config.toml
head_dim = 32
norm = "layernorm"
bias = "all"
init_std_up = 0.0155
optimizer = "muon_variant"
MLP neurons of a small language model. Each row is named by its layer, matrix (up: input weights) and neuron, and shows model dimensions 64-319. Each number is 500 + 25 x the weight over its row's rms, rounded and kept within 0 to 999. Numbers have three digits each.
After each neuron's rows, "fires in" lists the words (lower case) most often at its 100 highest values on Wikipedia text that the model never trained on. A number after a token or word is its count.

L5.up207:526518443511511476450515491523489464481521521497496463467539490494519469490495499437526463543537491490523557456454488496491477515513481464501552526513465536468524499500480547538516492491486515511532514499474509489512494502495500493513479499496494460512518511501517498483512486509501491497514548521457493466552508509491527466522461511520506460476533503520504524555486492505537490539528492532447517511497521502496474466534500464519520482485498465513474501510495531531493484510499529518478509447532500512503495472491481495526508521491523462508490499505477462508504504521504531492523481504546461483506522498514507552475472545525473469501506517515517470487461564484455460484526500538492522526503493528473543483546493494492504486499505516480521556502540473485505511491483478
fires in: "to" 22, "s" 11, "of" 10, "as" 7, "rear" 6

L5.up397:530533504518462466505502520486462545520505497508501542504554486476500487485531544459478517519522524488486465477527551454499517480520521462518520467472509488485546468498478509505498528508496476503466506486492518488499485516526476520510530444444495505525525522527511493515512473561462489492466513526459520517555463532471522517519536478492464498480496468552474498531504529494515512525540514481522563522488556524462509486468490528545441485514524518510528513502495533498513457508546523504474454529520505495497484468528484497477493464450515480499493488527469471513508524530482526503517479483473522520502504538535502543550492541499534505513496497435514492475533520518477512535496484538474549494501508507487469492471544521516506491488486495466502516483483500509513455500479475
fires in: "to" 28, "men" 10, "f" 7, "website" 6, "by" 6, "bronze" 6

L15.up371:487512443497471532510493523488474513506529491505528509502492499504506482511523522530520476525509524477482495476484488513486538498479551531507519502502535480509509456499544483487502546497478512534469442480530485446478488448474491509452474489467470490510515524512541512492514517497504454470484492517522493535516506539513479488565491520469488454506514490482484513513504474468546501485516503503515497505499507485464490528542521477519509472496495496490469456463528544465505462512448462491547480541469487491512508523461469552485468485522527489506521484485482517498504525503517526503519503501516449545523492501490452494501490487497494485568489528488457497524536464546513530504523541530529487505506539519494522497535473493494542526545521511489492474515506517495554492525525510
fires in: "been" 21, "had" 18, "was" 10, "be" 9, "being" 8, "has" 8

L7.up1338:474473446486504468482542491528473491520511448469508513462537532507496488543511488447540487488472485457475512472469470497508507476519527502484487536482488506513512549464497532522509484537495543513492497488454520524481495514522509494495498436535511523517518505480470506509507510460502489491544502523531530500507494523493527532493490505485520484502403523490471497547485485521518438543507477511497500470515482486494526491467475469497487485526450475489502486483532511457490536482454551517497492530519508556480515530498465461495496537493487523508525555514498511510519516493516477557495476417459503558508495542516537482495522488519515502496533512514508526489470483534468523539460444491528472475479511486495490487496452493500469478465507478489507474496492528514519538468530540
fires in: "his" 22, "their" 21, "her" 9, "its" 5, "zone" 5, "in" 4

L5.up1597:511476508530508462513525531490477481528466504493470489485507459538520512508517565483492487506474509530517477468500523454526447466503515496511497500484465507553460473488467529487547515492524489456508441465472472522482499513512505475485499498513502439518515537530526523485509490524498500536542449488507443530517507504507510505501518466493480491501524499497495531552478530441532495523528482489463454518502530489501500474529512501494504519488478481492493451505508456514479520496523493470458492484496492550538536504521510494522504474514509525491498476485502516550531501479473514465516496428456505485492481534512480497514477482492469502472478545490497519528533490514539511499502491494416478505542514497521516462535522523511476524492522447510489509522472528476524410479496489
fires in: "to" 32, "with" 8, "across" 7, "of" 7, "through" 5, "came" 5

L7.up1524:548475489462546497463492468496510496566511482425490516474477421478482464454492488493451492485472498503534494506478457493512500461492481521542528464488537554477481511561508463482507448552465539503493506523478507468470526452518503509484499513498501536481475512501516512532508495522509538512512502546486536496485464465527530478474526514475455494556506480511518522503546496480480508472469526530482486526495506512502503538463507504471483468489488487488460497510483550523491481509496512510484542541472517505500549494538481531482484485510501488529464496484522505510519526508510505506498515508488503468502506476554532482483466524531488499486490520535520491512477512490478490513492489506488493504463441521512454484441462505519441491516514476522480526499457494482524518483465479
fires in: "as" 32, "became" 10, "to" 7, "become" 6, "of" 5, "from" 5

L5.up1325:530520529458505498473525476486502487517514504504507514521515448444488485455511487528511464478491487564528530476491479486532476482506509497499487467474462524482545466498528515483490475501487487508493466485472542536522501485491500509465504511499490527492514468527516491506442503548535511509511469544533513481483491463480498523481501471519511514547481507514471501499472540503507459503494507532542481455473487512471492507487557516529437551495539473529516522489531545494518515500483533507471481505512556498478492538494462509520465498471533511497496522487511493525534457464486508474517480498467479491510475487523512496462507553528503532494493499455535484519582448508538528514482467537514525489522465536493516477527441499512547487514495493519535535507521451474543432509493467
fires in: "to" 50, "into" 9, "by" 9, "from" 8, "utc" 8, "out" 6

L7.up1211:535475515502495495502501506530492485475493511499541489557471452542432462533455457509511551491501508464493495479455511492514505483502481490461503528502512496558512471521483531487501504494478504540476494497550495481474509506491488496449486506463509495486496470494502544516507435481494494481484486519517540506448518445515456505506513500504508482459490503544515507495512480457519495524504459437508479516522520482500513483532517501488450513540521498492489489505480514546520512510453490486533490546479455466504549506518500470473494495539521508506470531540492500505505474526498481516456493491467491530497495503533516537513478478452492514531498452480535492549489538521530519507499521508519538528492500505490512468492483528533524512519512513539452509475482456496534536531515519
fires in: "been" 20, "in" 16, "was" 10, "heart" 4

L7.up720:493481501502551501461528500539527486490483511471511516466515528463477476511511484452497482520503488499511571495513499482490499505513580490531497485491503522523507503521519497506539491520463550523482540471475508508516457522507487518534522487513462518479529465448512495546513528480520532493495506501523527530477508530476556475497526504515492531511486453519492480521506496494520533486522516520518477553448540499509463496519503509515472456453467503532448499498523494516494514518485528499527521532496487498478503511511496528510496552472472494511514464476525488525509537528513496541475507516478494541484549484501511483498476493476479483482482578522492505491492525468512512484517487505494486516542465494480469499506538497578521497536490514449498502504484485508479477476526504
fires in: "all" 27, "are" 20, "were" 17, "most" 10, "with" 7

L7.up1175:501505478497494512501512476466520497526537422473509475488498533516490459495493518519473526498544481488499461475496481483493488516507529474507514497475463514455464502451483487530497504521476543502541498506482506484509527505493452535497530488524498490484504509489514515512516487531472511467506552449485527495481499495491543469479497538524531484487497464468475518517519477480518499489556467531514506535506497455416506491509468402493491481529486459483483515497470531488505530465500553486541500510541542531553508529469496451464503515520510506468449498512492517530471529511441513506488532480532473519510511512541489522511482502508513532529491507484546500522488501495499493554469495500534494508509525487496505511471479467525541514490475507484476508519482511486564490544458480
fires in: "their" 22, "his" 13, "s" 13, "its" 10, "my" 6

L5.up1425:497503478501489434514492510520503508528495526544476477544502525522462490524502509511477537477517494487490487490499442491496515504540527522514482551453550513515534469518506495490493444524514487501518464529474506527515507533483486534458513493456491493574471520483513522466508495515502513487478507465554473480501503487508458517505497511493466469521499492497510434510518463474481516468527501501482532539480517528474492507509495460491478490486497474485504482495492456499481526501476500464499484521506515534537498540507515512511511495494481528482512455483487517503493482522460535489500488519487527498512485486491461479505509524486553494463568490510489480515477529457520492526521496502525444456494493461513513528499508460507514501548479445569503496496458508478521461534484501
fires in: "for" 17, "of" 17, "and" 8, "two" 7, "through" 6, "or" 6

L5.up1250:541448503498542521502508543466493486507520512491519531492500518523545473524502484443489474470481449494515544470479480510492486503526466516557525528496486538478474480511459478474545487509475478536466473488461500537477481519508530518533477494463508461532521528514508495487522469498488483492504537482504493492483494510491487491469522522521518495495572473563475463502517517463523513560540478462504491518508525497493485515452514510465503502482521470506523469515511507515506493523513550497451488497490497502517502437501468499484443556511542488509492488482551470542508499495455525494521495537492518471530511549538498504497502479458497506491502529511511471531503496529462455500476476521479495512535489473520475510466528528518489521521513506543500563552475495519527457504473498
fires in: "of" 36, "for" 22, "to" 22, "that" 5, "pts" 4

L7.up37:507504506517443482513515494493507486525455547509445510455503458458558457530513522470489519508502495509504517510483525507520512526531506476512520487526470537492470487473491547559522479492509518519496491459504521499497489494497469486491518526507474496507537540488515482568490463502524509514494528525524504507492524469524497507479495515537517485495541508542494514542485498521485499489472476486494486500558511477506491529504494478484510486471526509466468503521505477505472508518512473500486540485482512456480524497504472486497471546510507529455466443506534472540516506507479486476472531513500514450479495558500466563500504472520502550474504526518535474544503490483514465511482484519495530529496480480506503483482488494524474483498513542444530485531529452518504505488524511
fires in: "of" 28, "to" 24, "with" 15, "between" 8, "for" 6, "by" 6

L15.up974:499460514480498477496474500485452506524497479523455534465500479515460483514500456527529496457492464480513491508453501510472506516553508506476538509469532538524476433520500464521504516505497525467522465531475502500512492491465504527477484490496503503448510506489505498526468469516508468508490476515479527521489478505541507483483559549515449482509515444524502515496516479508475496453510516544505525504523519529480516502480505496510512442486501510502498553506505540495524496478508446520515542469494516495519492512501452485492507492507504548561515486458468506524482524551490487499472530449493505469488493532544453460536540538514530446503530509467464483526498545491492528480461535490529511504491483483521542429517460463496474520507503506470510482515531496538503512526479519
fires in: "as" 21, "a" 18, "was" 17, "first" 5

L5.up1355:514496543507527524472487533495506492438523521540535475523530490496580516503502481492535532488526531550506501439494520504521508433489470513497515487463450512452509471480521544495494438535482487519515449495507511507498498487537541461507507502484467503504491492490524514448493475522479506507507457484529505476502554461531510544467485478537515418468498542531502501534514511496531482511484523499480495473498504496506512511518507528503487513495476518507472500517493541520504501515508499489534548505488498517471532513520493508453479471506449553516511498511484484463492522485481491477485476547467492496498481527483480462476490549470507525485473484504543477485479512490508520470522459518542491515471504542473498495515465472470492466475509503511498459478526484522493556487477515
fires in: "by" 16, "from" 14, "place" 9, "group" 6, "people" 6

L15.up1373:477479499471523504529515498514500510530507509470464485506472511505524479489532482509507503498498509502502500526477520509508439544480494483482513555519542468506525483505539495554515500497497554484524516484456491489510501474480510560492486514532524528481519548489504540534533518517509499514470488506491496526469491514479512500531517500524435500527496524488522511469552494518502469474465521488498507514512532503478562513464494492515519500473495523513492541490544483497491508498512486554458504514509522498472472516482433515483481507508512510505487485559478456537494472552480453482464513471469493535523532499463483506456527483494472497478516496514478520490532504503531517505508508456478481525475476471503484506453462498483498452553485449463476493489528521503481515488510455
fires in: "on" 33, "the" 20, "and" 18, "as" 5, "was" 5

L7.up547:484511462510499502517489481540507532542522477489497524504515494480535486500516520455460487517531508569475523524482485516538485479490501513498535520529511566544516500512492519473535468462514535515522504555462517506479512511475456526451539497529476532530514522533536539493516470484524487515528446472522475517497476476480483513467497516487489502536499493503521487488517506466527472497482426496451519529522496542498483491493470540541482508528528489430518490505498472519523502540528470513513528503458506513471497481536530497478499470503472508477503490562458520529490524532470513512511520500496445439532516496503518499494474499534491480518497518499513501514495439507487532500535476498460501510517529452572521520509444476507479526516498468524521515524488488502518483497478488
fires in: "the" 34, "for" 12, "under" 11, "between" 6, "across" 5, "through" 5

L5.up195:504482535530491533521497511502488463499483505498495477524525537484497521483458486539501467508505460518521475492508500510473500479558508546492490508489466522453486483477528504501505503522500482541509483508483486549513526534497480500443510483513524480544496521492495475487456479491460524463521499471551521472457482480458497499489493506535500487494491496513519549516486518497491483544520475544499512504511515487479505499513508485482505486500484478490446508518501531495492503504499502531522492509503498460485506498509490529462484534499507468467528482502482494537452529460507563495482482476529506472498519518515535532475520480444528518501546514551501476492496485555475486499480476505477534503497462464514458449506503541482543525515460508492507504513514488510509484509503465
fires in: "father" 17, "of" 11, "mother" 8, "to" 7, "parents" 5, "brother" 5

L5.up1601:539523450518459520449528496509509500532493521492518537491531521469534481529502509500494514488473459479501495460470530453522500446502450512555514507502482541453502474498516528516495486504515497520515505478519498536493543550482525466474495469521474472494482545489516494490511444527500490477520518497466476484509506471481503516525526484507508473510482450537532530515477511539506483510532481484489501542514531515482459536495456483513477463465507505469476476515483551536506513475482496483482496527510513509479483486511465471465526537498510461475511500532456504474494533528506536454472534505524502483512547500463508516450475517461503542530476518501515471481527473516496510501459476498490459493516521495517559499517534491471529509460531512487486500533531515549467483535487477
fires in: "of" 22, "by" 10, "from" 9, "to" 8, "n" 4

L7.up1556:495478460478498488485535498499491506503525518467512475526532451497486494475517483470529510503502518485498471498497499509460503485527514555508513505513509499486490465489486500497463477544474468508506535499456511520511559478490521458504487492489487524486480510532532471488526483463500498524488501534486502482541505490536482499479532540482526485489487534514509568490521485468475504487473528467496509570522463525486503552488541538549472469482544518537494505530490510500507486533516506525472506497483504505484486464472489528445512497492545490512492489515531484505482492460499498495496526465473523524494480466534530481492510500511549527475530519504491483474456503542516484511509462513487457476499461508482499471466485526503491463537477522514458493487487437482492436505452474
fires in: "part" 16, "named" 11, "as" 10, "elected" 9, "to" 7, "member" 6

L7.up992:507475480521505482490525470509463506504539462467473513467552480531532494502497498457450444497493556474468508525522478461501492530493524558519490505483491521504524499535519507507521475515517490484476518512449498516465526461501511505510524485493480534475536466486527505498534486522459475451484476509487513540509506497533520470466475512518437490514503495487497496506536462513523502497527526519440506512484484476500488504482513481520478513493536470476460431569457507478470537496493521471537500499504528483499504484441495505448490540510453526491537447487462489481476451498433514496485475517498478507477542492514470439507498523539455471450484517522498540516502476497495490449523489518502488557505481517454501495462530498527483502474488501496479530556531524516536453516536494
fires in: "of" 32, "all" 17, "with" 14, "show" 6, "about" 6

L7.up842:488533543480508485519493507504495481483489519499492555490471510518520525510418541443500452519553509486523502474521527518495515470473525489504524515542464518505488513521496502483499495517460499527515528499473492462490520485498481488509496485534474508434503500525524552490551532453510485501519498549498480510533450486473556477486511478513460477483507513503495474497534485541453500516515446535456495498493523533500484479502520519570477490496491451474461510483524456486494481526499498533437523504470501516468466500495509516528540472476504495551503498532507502477529485518445558503525471482458484564514506493517517483512507514521472497515518477486486516472477473483510525465526502516507519534495504538519506509492502471509503468513501512497539523524460516489469489481469522
fires in: "until" 17, "on" 12, "before" 8, "upon" 5, "through" 5, "for" 5